config = dict(
    n_head=7,
    n_kv_head=7,
    head_dim=64,
    d_mlp=2688,
    activation='tanh_gelu',
    qk_norm=True,
    attn_scale=0.168,
    init='uniform',
    init_std_up=0.0201,
    final_lr_fraction=0.0,
    z_loss=0.0001,
    train_tokens=789300000,
)
MLP neurons of a small language model. Each row is named by its layer, matrix (up: input weights) and neuron, and shows model dimensions 16-111. Each number is 128 + 24 x the weight over its row's rms, rounded and kept within 0 to 255.
A block is one neuron, or neurons of one layer that tend to fire together. After each block is what it responds to, as a language model described it from the Wikipedia text at the highest values.

L8.up2272 [107  98 161 153  51 115 124 115 150 133 118 168 147 135 102 159 143 159 111 140 143 124 182 126 113 139 149 125 115 194 129 132 126 140 103 146 130 155 134 138  96 148 112 138 104 139 127 129 119 122 105 175 154 138 157  86 117 113 103 132 107 172 110 136 155 109  79 150 165 102 135 124 130 127 116 137 126 180 111 138  87 147 109 163 132 149 182 124 141 117 101 149 112 114 139 131]
L8.up2673 [135 156 103 144 168 158 144 144 141 118 125 142 122 120 118 123 102 134 147 128 164 102 141 122 156  89 101 130 152 170  68 146 112 124  86 124  96 151 147  87 151 157 126 123 108 141 176 103 115 138  97 150 130 127 148  83 108 116 126  95 106 104 132 121 164 139 169 159 138 124 133 120 115 123  94 118 158 158 133  72 116 118 147 150 149 130 103 125 118 148 106 119 122 134 140 133]
Description: Prefixed and hyphenated word middles. Word-piece right after a prefix or hyphen in compound words (over-wrought, under-taken, un-changed, self-titled), plus linking words in phrases like up-and-down, back-to-back.

L8.up1508 [115 132  91 121 153  93 129 140 126 133 119 167 137 138 136 141 123 124 107 128 129 138  94 143 174 102 145  99 130 111 130 106 156 134 176 177 123 152 142 130 112  77 146 139 133 116 146 132 104  91 126 144 159 140 102 137 131  82  96  63  97 105 167 116 180 146 117 126 163 123 124 160  88 112 123 150 130 126 141 101 142 109 101  93  91 156  96 104 137 119 132 162 148 137 140 124]
L8.up1884 [133  94 129 132  94  95 124 110  47 103 160 106 147 137 149 131 119 101 138 139 127 174 132 150 162 125 110 143 184 141 120 102 126 110 102 141 101 181 139  84 158 142 200 136 124  95 120 115  83  83 120 126 132 127  83 169 132 134 120  90 109  70 105 162 106 127 145 164 118 146 144 153 120 118 110 164 196 133 136  96 113  83 111 133 111 142 162 128 167 121 123 130 136 182 159 108]
Description: Clause-ending commas. Commas, sometimes semicolons, that close a complete noun phrase or clause mid-sentence, as in "gave it 3 stars," or "recorded Mellow Gold,".

L5.up731 [141 121 145 163 169 138 140 111 183 175 119 118 153 143 135 112 111 126 134 167 119 161 138 116 118 127 121 125 100 102 126 109 149 130 146  85 115 174 149 126  84 151 112  77 136 136 133 101 137 136 131 124  86 150 176 126 125  98 109 152 131 189 137 156 129 143 144 142 138 113 134 159  74 145  89 146 151 148 106 127 134  75 141 125 135 117 111 103 126 155 146 153 125 137 141 140]
L5.up847 [114 108 113 124 140 106  93 165 131 115 148 143 108 124 144 111 115 108 128 131 119 101 136 117 128 152 149 104 128 142 150 107  94 117 126 149 110 120  87 141 126 139 140 139 143 108 133 121 112 114 124 154 130 158 108 157 124 169 118 140 134 142 132 172  89  95 130 142  87 111 132 131 114 132 106 158 117 161 123  70 112 160 116 101  85 140 118 116 157 144  70 176 178 125 159 131]
L5.up1402 [152 131 165 130 121 107 196 148  90 127 132 133 144 131  98 118 109 121 103 148 119 117 135 106 160 126 184 162 110 162 121 137 138 154 160 123 127 143 135 150 127 115 111 132  96 136 148 169 149 148 163 111  91 117  97 118 106 138 108 176 160 103 106  98 124  91 139 134 121 123 169  89 150 139 173 112 141 161  95 150 116 134 132 115 158 143 159 115 142 147 133 149 143 123 114 136]
L5.up1874 [143 129  98 105 129 145 141 163 155 132 166 138 116 125  90 112 110 158 144 121 139 113 153 112 133  88  95 109 104 172 128 101 148 112 159 119 122 137 134 121 123 171 146 145 161 138 164 134 137 148 119 115 140 132 125  93 111 131 108 118 139 127  98 109 115 156 124 166 146  75 115 180 123 149 119 114 153 121 128 112 136 106 128 126  75 109 126 164 146 113 123 120 105 113 123 133]
L5.up1987 [149 147  92 113 204 122 139 133  63 131 122 105 142 150 141 155 132 153 112 135 125  86 110 125 137 131 126 105 139  96 148  86  70 143 113 157 116 146 115 150 119 150 128 121 129 131 101 122 113 141  98 126 168  89 121 139 114 100 167 170 169 149 141 124 166 104 110 123 100 129 137 118 118 172 144 142 124 143 126 103 130 110 144 163 108 148 151  78 118 158 173  83  79 100 160 131]
L5.up2033 [132 138 118 144 117  78 138 168 124 134 157 122 137 130 127  99 101 162 135 145 120  91 154 134 131 121 117 144 138 160 156 128 140 123 120 113 126 113 115 153 136 129 158 122 117 122 139 136 156 133 142 168 104 165 147 140  97  78 116 139 107 173 120 118 110 129 110 114 160 108  60 130 166 113 129 143 142 128 104 115 137 137 123 115 146 137 130 139 134 123 123 139 129 108 159 144]
L5.up2145 [117 119 122 132 139 114  91 122 171 116 131 117 159 198 129 112  91 107 130 119 121 106 136 114 161  70 100 119 154 183 112  97 153 112 127 108 120 109 142 108 146 128 129 144 153 151 129 127 116 119 183 171 125 160 110 152 129  68 136 125 183 110 104 116 132 140 173 118  83 133 131 152 172 110 123  74 111 174 120  93 111 175 141 114 129 119 131 112 131 137 126 113 135 123 124 169]
L5.up2342 [127 119 159 139 136 184 155 122 111 161  99 127 152 149 139 110 129 132 140 113 130 109 120 110 157  95 135  99 134 128 112 114 151 124 116 121 102  95 133 123 158 119 146 117 140 121 112 134 115 132 125 154  84 182 153 157 101 131 149 120 111 132 113 128 127 136 139 161  95 102 122 145 128 120 151 147 109 145 142  92 107 130 145 119 119 115 144 140 143  90  96 135 114 135 143 125]
Description: Mid-word fragments, esp. "ba". Short word pieces in the middle of a word split into several tokens, most often "ba" as in bad, base, probation and probably; also Geo-g-raphical and Inter-med-iate.

L10.up162 [135 120  83 107 142 157 106 124 159 102 135 142  99 118 126 115 157 127 112 104 100 102 172 119 105  94 115 100 120 126 139 147 141 142 108 145 105 171 130  57 131 135  89 157 125 156 139  78 121 110 138  82 166 123  86 176 187 110 140 111 132 119 115 104 113 140 161 137 111 121 140 178  74 118 159 129  84 101 113  65  79 119 122 101 102  96 134 115 109 135 129 141  92 137 129 134]
L10.up705 [131 129  62 128 152 122 182 109 142 151 173 101 166  88 106 137 134 161 128 149 123 113 137 121 116  95 125 121 172 129 108 133  96 167 111 150 143 137  99 141 140 134 110 119 156 148  92 108 127  95 124 135  99 115 116 139  82 104 117 152 168 127 135 158 139 141 149 122 102 130 141 116 112 100 106 153 137 170 102 121 189 150 165 122 129 123  94  78  88 103 144  97 119 142 148 147]
L10.up991 [128 166 100 106 121 167 122 105 119 106 119 113 129 131 153 111 165 130 160  99 124 178 134 135 130 135 156 145 150 160  96 118 161 141 116 145 113 129 109 127 144 123 123 136 123 125 144 128 102 127 129 104 150 184  85 153 166 128  46 160 164  98 132 128 133  94 122 128 128 155 114 137  91 146 120 174 136 150 141 110 112 117 154 117  81  97 145 117 153 110 144 164 111 116 154  85]
L10.up1078 [141 139 147 114  91 168 109  64 121  93 130 124 139 157 158  94 143 124 114 148 144  72 123 120 115  89 137 102 130 183 146 136 131 170  94 127  85 134 102  72 125  86 110 157 130 105 113 142 128 128 125 114 159 169 120 117 169 111 147 119 174 141 126 125 104 108 126 139 146 133 180 148 128 121 103 142 139 144 158  99  76 100 168  87 115 176 131 102 158 101 118 132  91 153 144 122]
Description: Prenominal modifiers before nouns. Adjectives, numbers and ordinals placed before a noun, often completing a split word after an article, e.g. tumultuous, consecutive, three years.

L10.up560 [139 103 140 145  93 166 178 119 122 175 150 125 132 121 155 127 118 128 109 157 169 102 107 156 149 110 129 114 115 116 137 121 135 165 133 132 132 163  95 135  77  95 121 105 154 154 129 163 128 144 103 114 163 100  76 101 144 133 143 131 107 187 144 107 167 140 140 121 127 112 112 128 123 117 160 136 145 130 121 107 102 130 117  93 104 135 113 118 121 159 154 131 123 152  83 105]
L10.up564 [138 141 138  99  99 143 159 140 192 152 120 124 142  66 101 111 115  98  90 137 149 137 147 126 127 106 102 164 104 123 123  64 120 138 126 113 166 141 128 116 115 153  87 133 137 139 115 133 142 152 118 118 130 121 151  82 106 134 135 132 173 163  77 117 143 159 143 150 137 112  95 112 124 111  65 138 113 101 170 160 137 141 131 156 112 136 120 120 167 100 138 168 121 149 121 148]
L10.up2303 [ 77 120 150 153 132 151 153 153 105 101 117  97 147 123 188 121 123  93 142 119 142 135 148 125 127 174 105 122 140 123  94 122 137 114 112 138 143 103 134 126 115 174 146 160 134  99 119 108 154 124 132 157 127 114 175 138 106 115 118 150 135 104  79 152 116 151 104 135 160 136 148 100 105  93 154 121 141 109 104 151 126 119 147 140 124 121 112 100 132 127 135 129 143 116 135 107]
L10.up2547 [125 104 172 137 163 137 130 105 161 121 165  87 105 129 116 114 139 140  99 142 116 121 157 100 142 152 142 142 108 114 114 108 141 159 155 130 141 165  82 162 127 142  94 137 126 158 109 201 141 153 110 114 144  96 103  69 134 102 130 119 111 131 165 141 140 107 105 167 148 141 165  91 146 120 154 138 109 128 111 123 140 113 150 137  88 101 110  93 153 136  80 122 146 144 130 143]
Description: Mid-word fragments. Short word-piece fragments in the middle of split words, mostly vowel-led syllables like ci, xi, em, such as fa-ci-litate, fle-xi-bility, dis-em-barked.

L5.up49 [169 141 130 144 168 124 103 129 125  89  94 152 162 111 165 143 174 125 143 126 148 149 131 130 104 159 133 146 119 128 150 144 129 101 169 117 140 149  69  88 140 107  91 146 144 152 133 144 143 123 140 138 157 110 122 114 127 123 123 102 158 152 142 126 126  90  84 145 124 108 145 170 166 111 136 111 134  96 112 125 138 142 128 123  97 149  89 113 136  71 101 138 147 124 128 116]
L5.up125 [161 146 137 112 110 161 112 107 152 113 139 165 147 190 129  87 166  90 143 125 127 140 179 102 105 100 131 141  67 150 127 138 120 154 135 120 121 105  88  92 104 132 102 163 113 128 149 108 142 131 147 106 150 108 161  97 125 145 124 129 136 135 126  77 100 103 119 130 140 152 141 116 126 103 159 127 112 116 125 149 133  96  96 116 121 123  74  96 126 148 118 131 133 124  87 129]
L5.up198 [127 148 165 126 164 131 118 115 161  87 124 128 165 154  90 161 137 158 129 137 160 172 168 128 187 128 116 139 143  69 144 139 127 116 183 130 126 130 129 154 105  85 126 173 142 133 119 136 134 135 140 167 123 101 147 106  99 143 145  90 106 136 139 122 152 134 114 152 139 111 122 143 115 139 131 139 106 131 105 146 142 104 124 115  89 142 110 106 114 121 155 126 109 175 158  85]
L5.up286 [146 131 121 170 128 143  85 142 102 103 134 129 121 136 139 167 145 110 156 131 130 139 132 119 157 157  78 169 125 107 135 117 188 113 145 147 122  94 124 124 117 141 140 144 140  92 113  60 118 180 145 137 119 129 101 110 140 145  93 105 160 106 135 144  62 157 115 176 143 137 127 159 125 131 141 128 115 174 110 135 143 129 138 112 110 109 128 100 101  73 129 121 152 142 135 105]
L5.up1180 [164 142 102 158 106 111 130 105 159 109 114 145 171 111 134 119 121 112 155 115 126 117  73 108 154 132 113 141 131 120 100 125  83 141 131 107 100 123 120 173 126 128 106 133 165 163 103 146  70  93  94 140 134 110 119 113 148 158 102 117 166 112 138 102 127 113 114 159  97 113 126 136 129 152 183 118 130 106 127 147 120 137 144 129 132  94 116 125 132 103 122 106 104 146 145 154]
L5.up1470 [122 124  99 117 142 168 112 116 119  92 146 127 145 188 133  98 143 131 107 164 132 136 116 136 141 156 125 101  80 121  73 105 140 111 104 142 148 117 111 149 113  75 129 126 141 164 102 134  90 100 134 121 135 142  98 144 128 145 146 151 128 100 155  76 139 176 154 178 125 115 135 118 131 133 167 158 133  68 133 121 140 135 111 125 179 145 114 132 129 129 111 161 110 139 109 123]
L5.up2128 [125 117 123 139 143 135 114 153 139  57 144 117 136 134 111 147 159  85 117 145 117 118 118 124  78  96 154 105 118 132 117  66 123 147 119 129 117 106 132 142 180 141 168 148 109  80 119 180  97 141 126 159 106 117 101  84 128 158 150 138 110 158 129 125 172 134 135 161  98 167 148 128 143 163 111 163  92  96 102 107 116 125 106 101 140 149 110 126 139 114 139 129 124  87 129 156]
L5.up2376 [140 146 140 146 193 163 148 118 124 111 138 137 143 127 153 182 164 122 123 126 158 147 131 132 149 127 192 140 109 140 144 140 137 125 140 148 134 125 171 112 119 129 100 106 179 106 133  95 137 184 134 136 102 106 124 124 132  93 142 126 163 133 139 150 120 133 107 148 116 100 139 111 140 117 166 121 163 142 121 120 154 167 166 119 116  88 109 128 161  52 164 154 121 134 112 167]
Description: Year in dates. Year tokens, or the last two digits of a split year, that complete a date after a month name, day, comma or "in", e.g. April 1972, 18|97, November 30, 1896.

L8.up83 [134 151 123 118 143 156 119  83 130 158 139 135  97 104 118 122 133 117 132 145 149 111 144 129 155 129  84 129 155  66  95 103 132 132 151  74 116 148 102 119  95 120 164  98 133 130 113 114 106 149 119  86 185 108 113 147 131 104 141 113 147 142 145 101 140 129 139 106 158 119 110 129 120 110 129 168 120 126 122 105 155 145 119 123 150 139  80 134 130 148 147 131 124 121 154 147]
L8.up861 [169 153 137 120 130 158 109 105 109 122 132 163 131 128 157 122 194 120 106 127 127 123 145 111 136  65 114 124 159 141 136 128 169 126 138 108 171 139 140 164 107 122 118 127 124 139  98 140 118 119 116 137 100 133  82  97 167 152  99  78 204 152  97 108 147 143 118 160 176 123 122 165 160 173 147 187 109 155 112 141 150 157 101  94 104 168 170 137 140 109 120 116  86 180 126 100]
Description: Year number tokens. Four-digit year tokens (or their final digits) in dates, citations, tables and infoboxes, e.g. in 1971, 2020–2021, c.1745.

L10.up144 [107 145 111 164 167 158 162 159  85 123 169 141 125 127 152 142 157 149 132 108 134 168 117 135  83 106 118 113 136 122 137 117 166 150 131 139 131 117 101  63 146 118 117 104 131  86  83 116 132  97 116 174 163 189 114 131 175  92 115 129 131 136 135 169 127 136 132 100 143 138 135 164 150 155 126 124 113 143 136  93 125 122 106 124 138 117 114 167  96 146 156 113  97 118 136 133]
L10.up867 [137 112 101  99  95 140 129 130 122 110 109 157 154  96 116 153 143 134 146  95 144 119 178 137 117 142 120 128 107 108 110 137 126 135 174 137 129 147  99 118 151 101 129  75 106 109 129  84 122 114  96 157 147  93 165 135 127 150 134 158 155 145 125 154 101 137 146 141 112 118 160 151 139 130 179 144 108 158 113 125 150 114 120 129 151 125 159 174 139 134 131 146  93  99 173 146]
L10.up1538 [135 142  99 155 113 103 182 151 130 144 135 161 146 159  97 109 148  75  83 152 153 137 139 147 104 123 114 143 132 112 127 143 132  89 144 145 119 147 148 128 121 138 158 100 119 155  97  83  86 124 125 100 117 138 153 121 156 140  95 112 162 153 121 110 168 107 107 112 153 142 140 132  75 150  94 121 138 107 156 139 161 128 114 114 101 162 131 144 127 106  92 141 108 151 187 119]
L10.up2030 [129 151 151 145 104 146 127 113  53 143 148  99 178 114 172 111 152 124 138 106 120 154 147  81 127 126 128 174 116 162 147 103 138 179 144 137 141 126 134 138 124 153 142 111 118 115 135 106 109 168 164  86 136 134 144 116  98  92 109 111  84 183 100 151 111  77 115 145 101  85 154 112 166 130 118  89 123 116 191 186 157 161 142  98 117 122 116 121 131 130 135 173 145 127 146 120]
Description: Year in dates. Four-digit year tokens ending a date or time phrase, as in "on July 20, 1984", "in 1998", "from 1993", "16 October 2024".

L10.up0 [159  99 135 146 122 128 141 163 138 151 117 128 179  79 142 167  90 145 129 140 138 103 103 116 103 129 101 125 125 115 149 155 122 135 130 139  82 149 159  78 138  96 127 105 107 175 135 143 130  97 164 125 125 166  91 110  94 107 114  98 102 102 145 138 118 157 107 137 126 152 127 142 114 124 142 112 132  94 115 113 147 147 110 136 119 114 111 113 176 139 113 143 119 104 142  79]
L10.up132 [135 155 128 127 129 147 154 148  83 151 126 116 125 160  99  87 125 121 173 137 102 115 106 138 145 119 123 120 141 116 111 109  74 129 142 108 132 127 138 136  88 178 165 171 123 130 132 133 101 169 113 107 140 137 119 149 126  83 151 156 151 137 159 107 111  57  94 107 107 144 124 162  56 135 131 153  86 113 126 143  96 151 141 101 128 144 138 117 142 115 135 129 110 113 165  96]
L10.up2097 [110 134 128 120 150  89 162 146 138  92 164 128 124  99 140 133 138 110 111 136 147  96 105 127 160 115 108  71 126 123 150  84 127 139 137 159  83 145 110 104 174 128 131 139 160 154 135  86 130 112 154 119 119 195  97 134 124 120 135 150 145 114 142 159 152  93 122 104  99 153 131 150 108 108 136 127 148 127 114 129 116 139 167  70 114  90  95  78 138 161 132  80 132 121 179 137]
L10.up2160 [121  84 123 143 159 135 130 157  86 140 114 124 144 136 153 168  96 152 118  98 109  84 140 108 135 108 115 162 160 118 125 113 155 144 155 157 102  81 125 177 154 119 139 185 106 111 143 126 113 143 107 125 138 137  80  93 121 144 156 100 144 124 119 123 113 173 101 133 170 130 157 129 135 116 131 122 158 116 143  88 118 143 135 101 152 141 172 111 108 174 139 136 133 123 129 110]
Description: Clause-ending commas. Commas (sometimes semicolons or dashes) right after a complete clause, before an add-on such as including, which, and, but, while.

L8.up735 [146 111 124  93  95 122 140 128 157  99 141 159 131 109  87 136 124 148 142 113 168 119 139 100 113 155 119 150 112 138 137 109  85 162 165 145 118 145 121 120 103 146 103 168 139 143 154 145 127 116 147  99 128 161 108  81  99 141 153 123 154 137 123 111 138 100 113 126 138 110 111 155 134 130 142 101 154 163 147  92 146 129 151 126 128 110 117 105 198 114  97 113  99 154  98 123]
L8.up882 [102 105 103 112  92 166 132 111 120 141 133 106 119 121 115 164 167 100  80 103 133 152 155 120  99 143 139 142 144 139 109 119 161 132 138 134 148 132  89 128  92 132 107 154 145 173 149 111 104 117 110 126 179 119  81 141  74 138 131 122 128 165 115 140 139 162 122 103 132 142 124 111 117 121 141 123 104 147 155 116 143  90 150 103 140 133 110 145 170  83 101 115 139 118 148 121]
Description: Noun-phrase modifiers after articles. Adjectives, adjective endings and other premodifiers after a, an or the, before the noun, e.g. a great, de facto, interesting, 42-story.

L5.up263 [135 134 169 117 110 108 104 152 134 146 140 137  98 119  85 119 182 102 124 117 125  77  96 140 187 154 122 120 105  95 158  96 114 177 178 109 106 122  96  99  81 140 127  82 118 135 146 128 140 175 110  81 141 132 142 112  96 174 160 115 118 119 134 148 108  91 134  95 165 139 145 116 120 102 172 151 109 130 125 130 104 150 119 102 120 111 147 106 155 152  86 133 117 163 122 140]
L5.up655 [ 88 173 103 155 129 137 143 137 135  60 135 111 102 126  56 104 134 100 121 168 180 132 147 136 122 134 119 150 132 132 106  98 137 130 160 115 176 137  87 142 140 143 119 157 131 161 149  99 146  90 137 150 124 164  97 127 130 147 120 137 122 112 186 156 150 131 160 108 123 136 112 167 109 130 110  95 128 108 102 111 114 105 134 139 140 121 123  87 150  84 148 135 117 104 127 151]
L5.up735 [125 131 139 105 120  83 144 117 133  80 117 129 149 116  69 140 120 123 120 110 133 106 112 174 108 161 144 126 109 133 140 133 196 134 137 175 136 134 140 106 104 122 124 177 117 120 118  92 124 133 126  88  79 126 160 123 157 147 137 125 137 146  77 101 142  83 135 106 114 143 160 102 150 117 152  91 178  97 135 114 159 154 134 125 128 168 123  85 161 119 106 169 120 123 150 134]
L5.up1020 [115 119  64 136 129  87  89 182 108  72 120 122 105 128 147 172 102  86  58  93 114 139 101 122 108 127 132  99 150  99 122 134 116 100 124 153 100  79 109 130  92  96 150 142 131 137 154 120 128  92 120 139 141 111 165 161 187 140 148  82  94 132 117 118 116 102 148 119 121 117  99 127 116 133 135 129 157 130 115 111 154 110 125 151 127 131 101 101 143 138  90 145 120 142 106 139]
L5.up1354 [126 138  95 135 128 120 168 116 126  94 124 131 125 139  94  98 117  85 125 132 154 103 107 100 151 190 155 121 118 127 136  94 110 141 145  97 150 178 134 175 106 139  83 129 156 128 152 125 166 120 115  80 105 107 130 123 113 142 156 121  70 122 132 130 141 110 122 141 167 151 157 146  81 145 167  96 111  96 151 107 114  84 178 137 112 111 147 128 162 111 162 141 120 144 127  98]
L5.up1614 [105  99 140 138  73 124 126 128 156  67 130 125 142 130 103 118 173 115 110 161 139  92 137 115  73 133 150  99 126 121 140 106 133  97 165 144 109 172 105 117 142 144 114 135 119 159 126 130  89 128 128 121 107 146 147  68 157 144 164  91 115 133 145 137 116 109 131  78 130 129 132 165 122 113 166 153 149 153 152 132  74 118 154 108 129 107  85 146 125 162 112 149 161 163 139 157]
L5.up1926 [119 126 104 111 128  70 102 144 136  82  64  76  90 148 123 138 145 131 111 142 161 117  76 170 114 143  84 131 127 134 197 117 132 159 137 126 141 151 125 182 101 149  86 106 145 140 132 125 145 146 138  99  95 120  90 157  93 123 125 131 121 145 146 150 155 117 132 127 100 135 157 123 131 137  98 126  48 148 132 126  89 150 125 115 129 134 119 124 138  96 118 103  88 148  96 138]
L5.up2398 [129 104 120 148 111 110 124 147 127  98 156 168 119 138  92 115 129 123 134 132 133 115 146 122 119 152  85 137 117 142 129  73 153 154 175 138 138 175 109  96 100 137 114 140 124 125 122 142 114 142 183 113  93 136 180 139 127  88 138 124  99 146 140 145 137  93 132 110 122 116 151 151 144 117 180 149 122 110 174 133 123 104 109 125 127 118 135 135 160 102 102 118 166 111 106 192]
Description: Adjective after a determiner. Adjectives right after an article or degree word, opening a noun phrase, such as a small, a large, the most popular, a simple.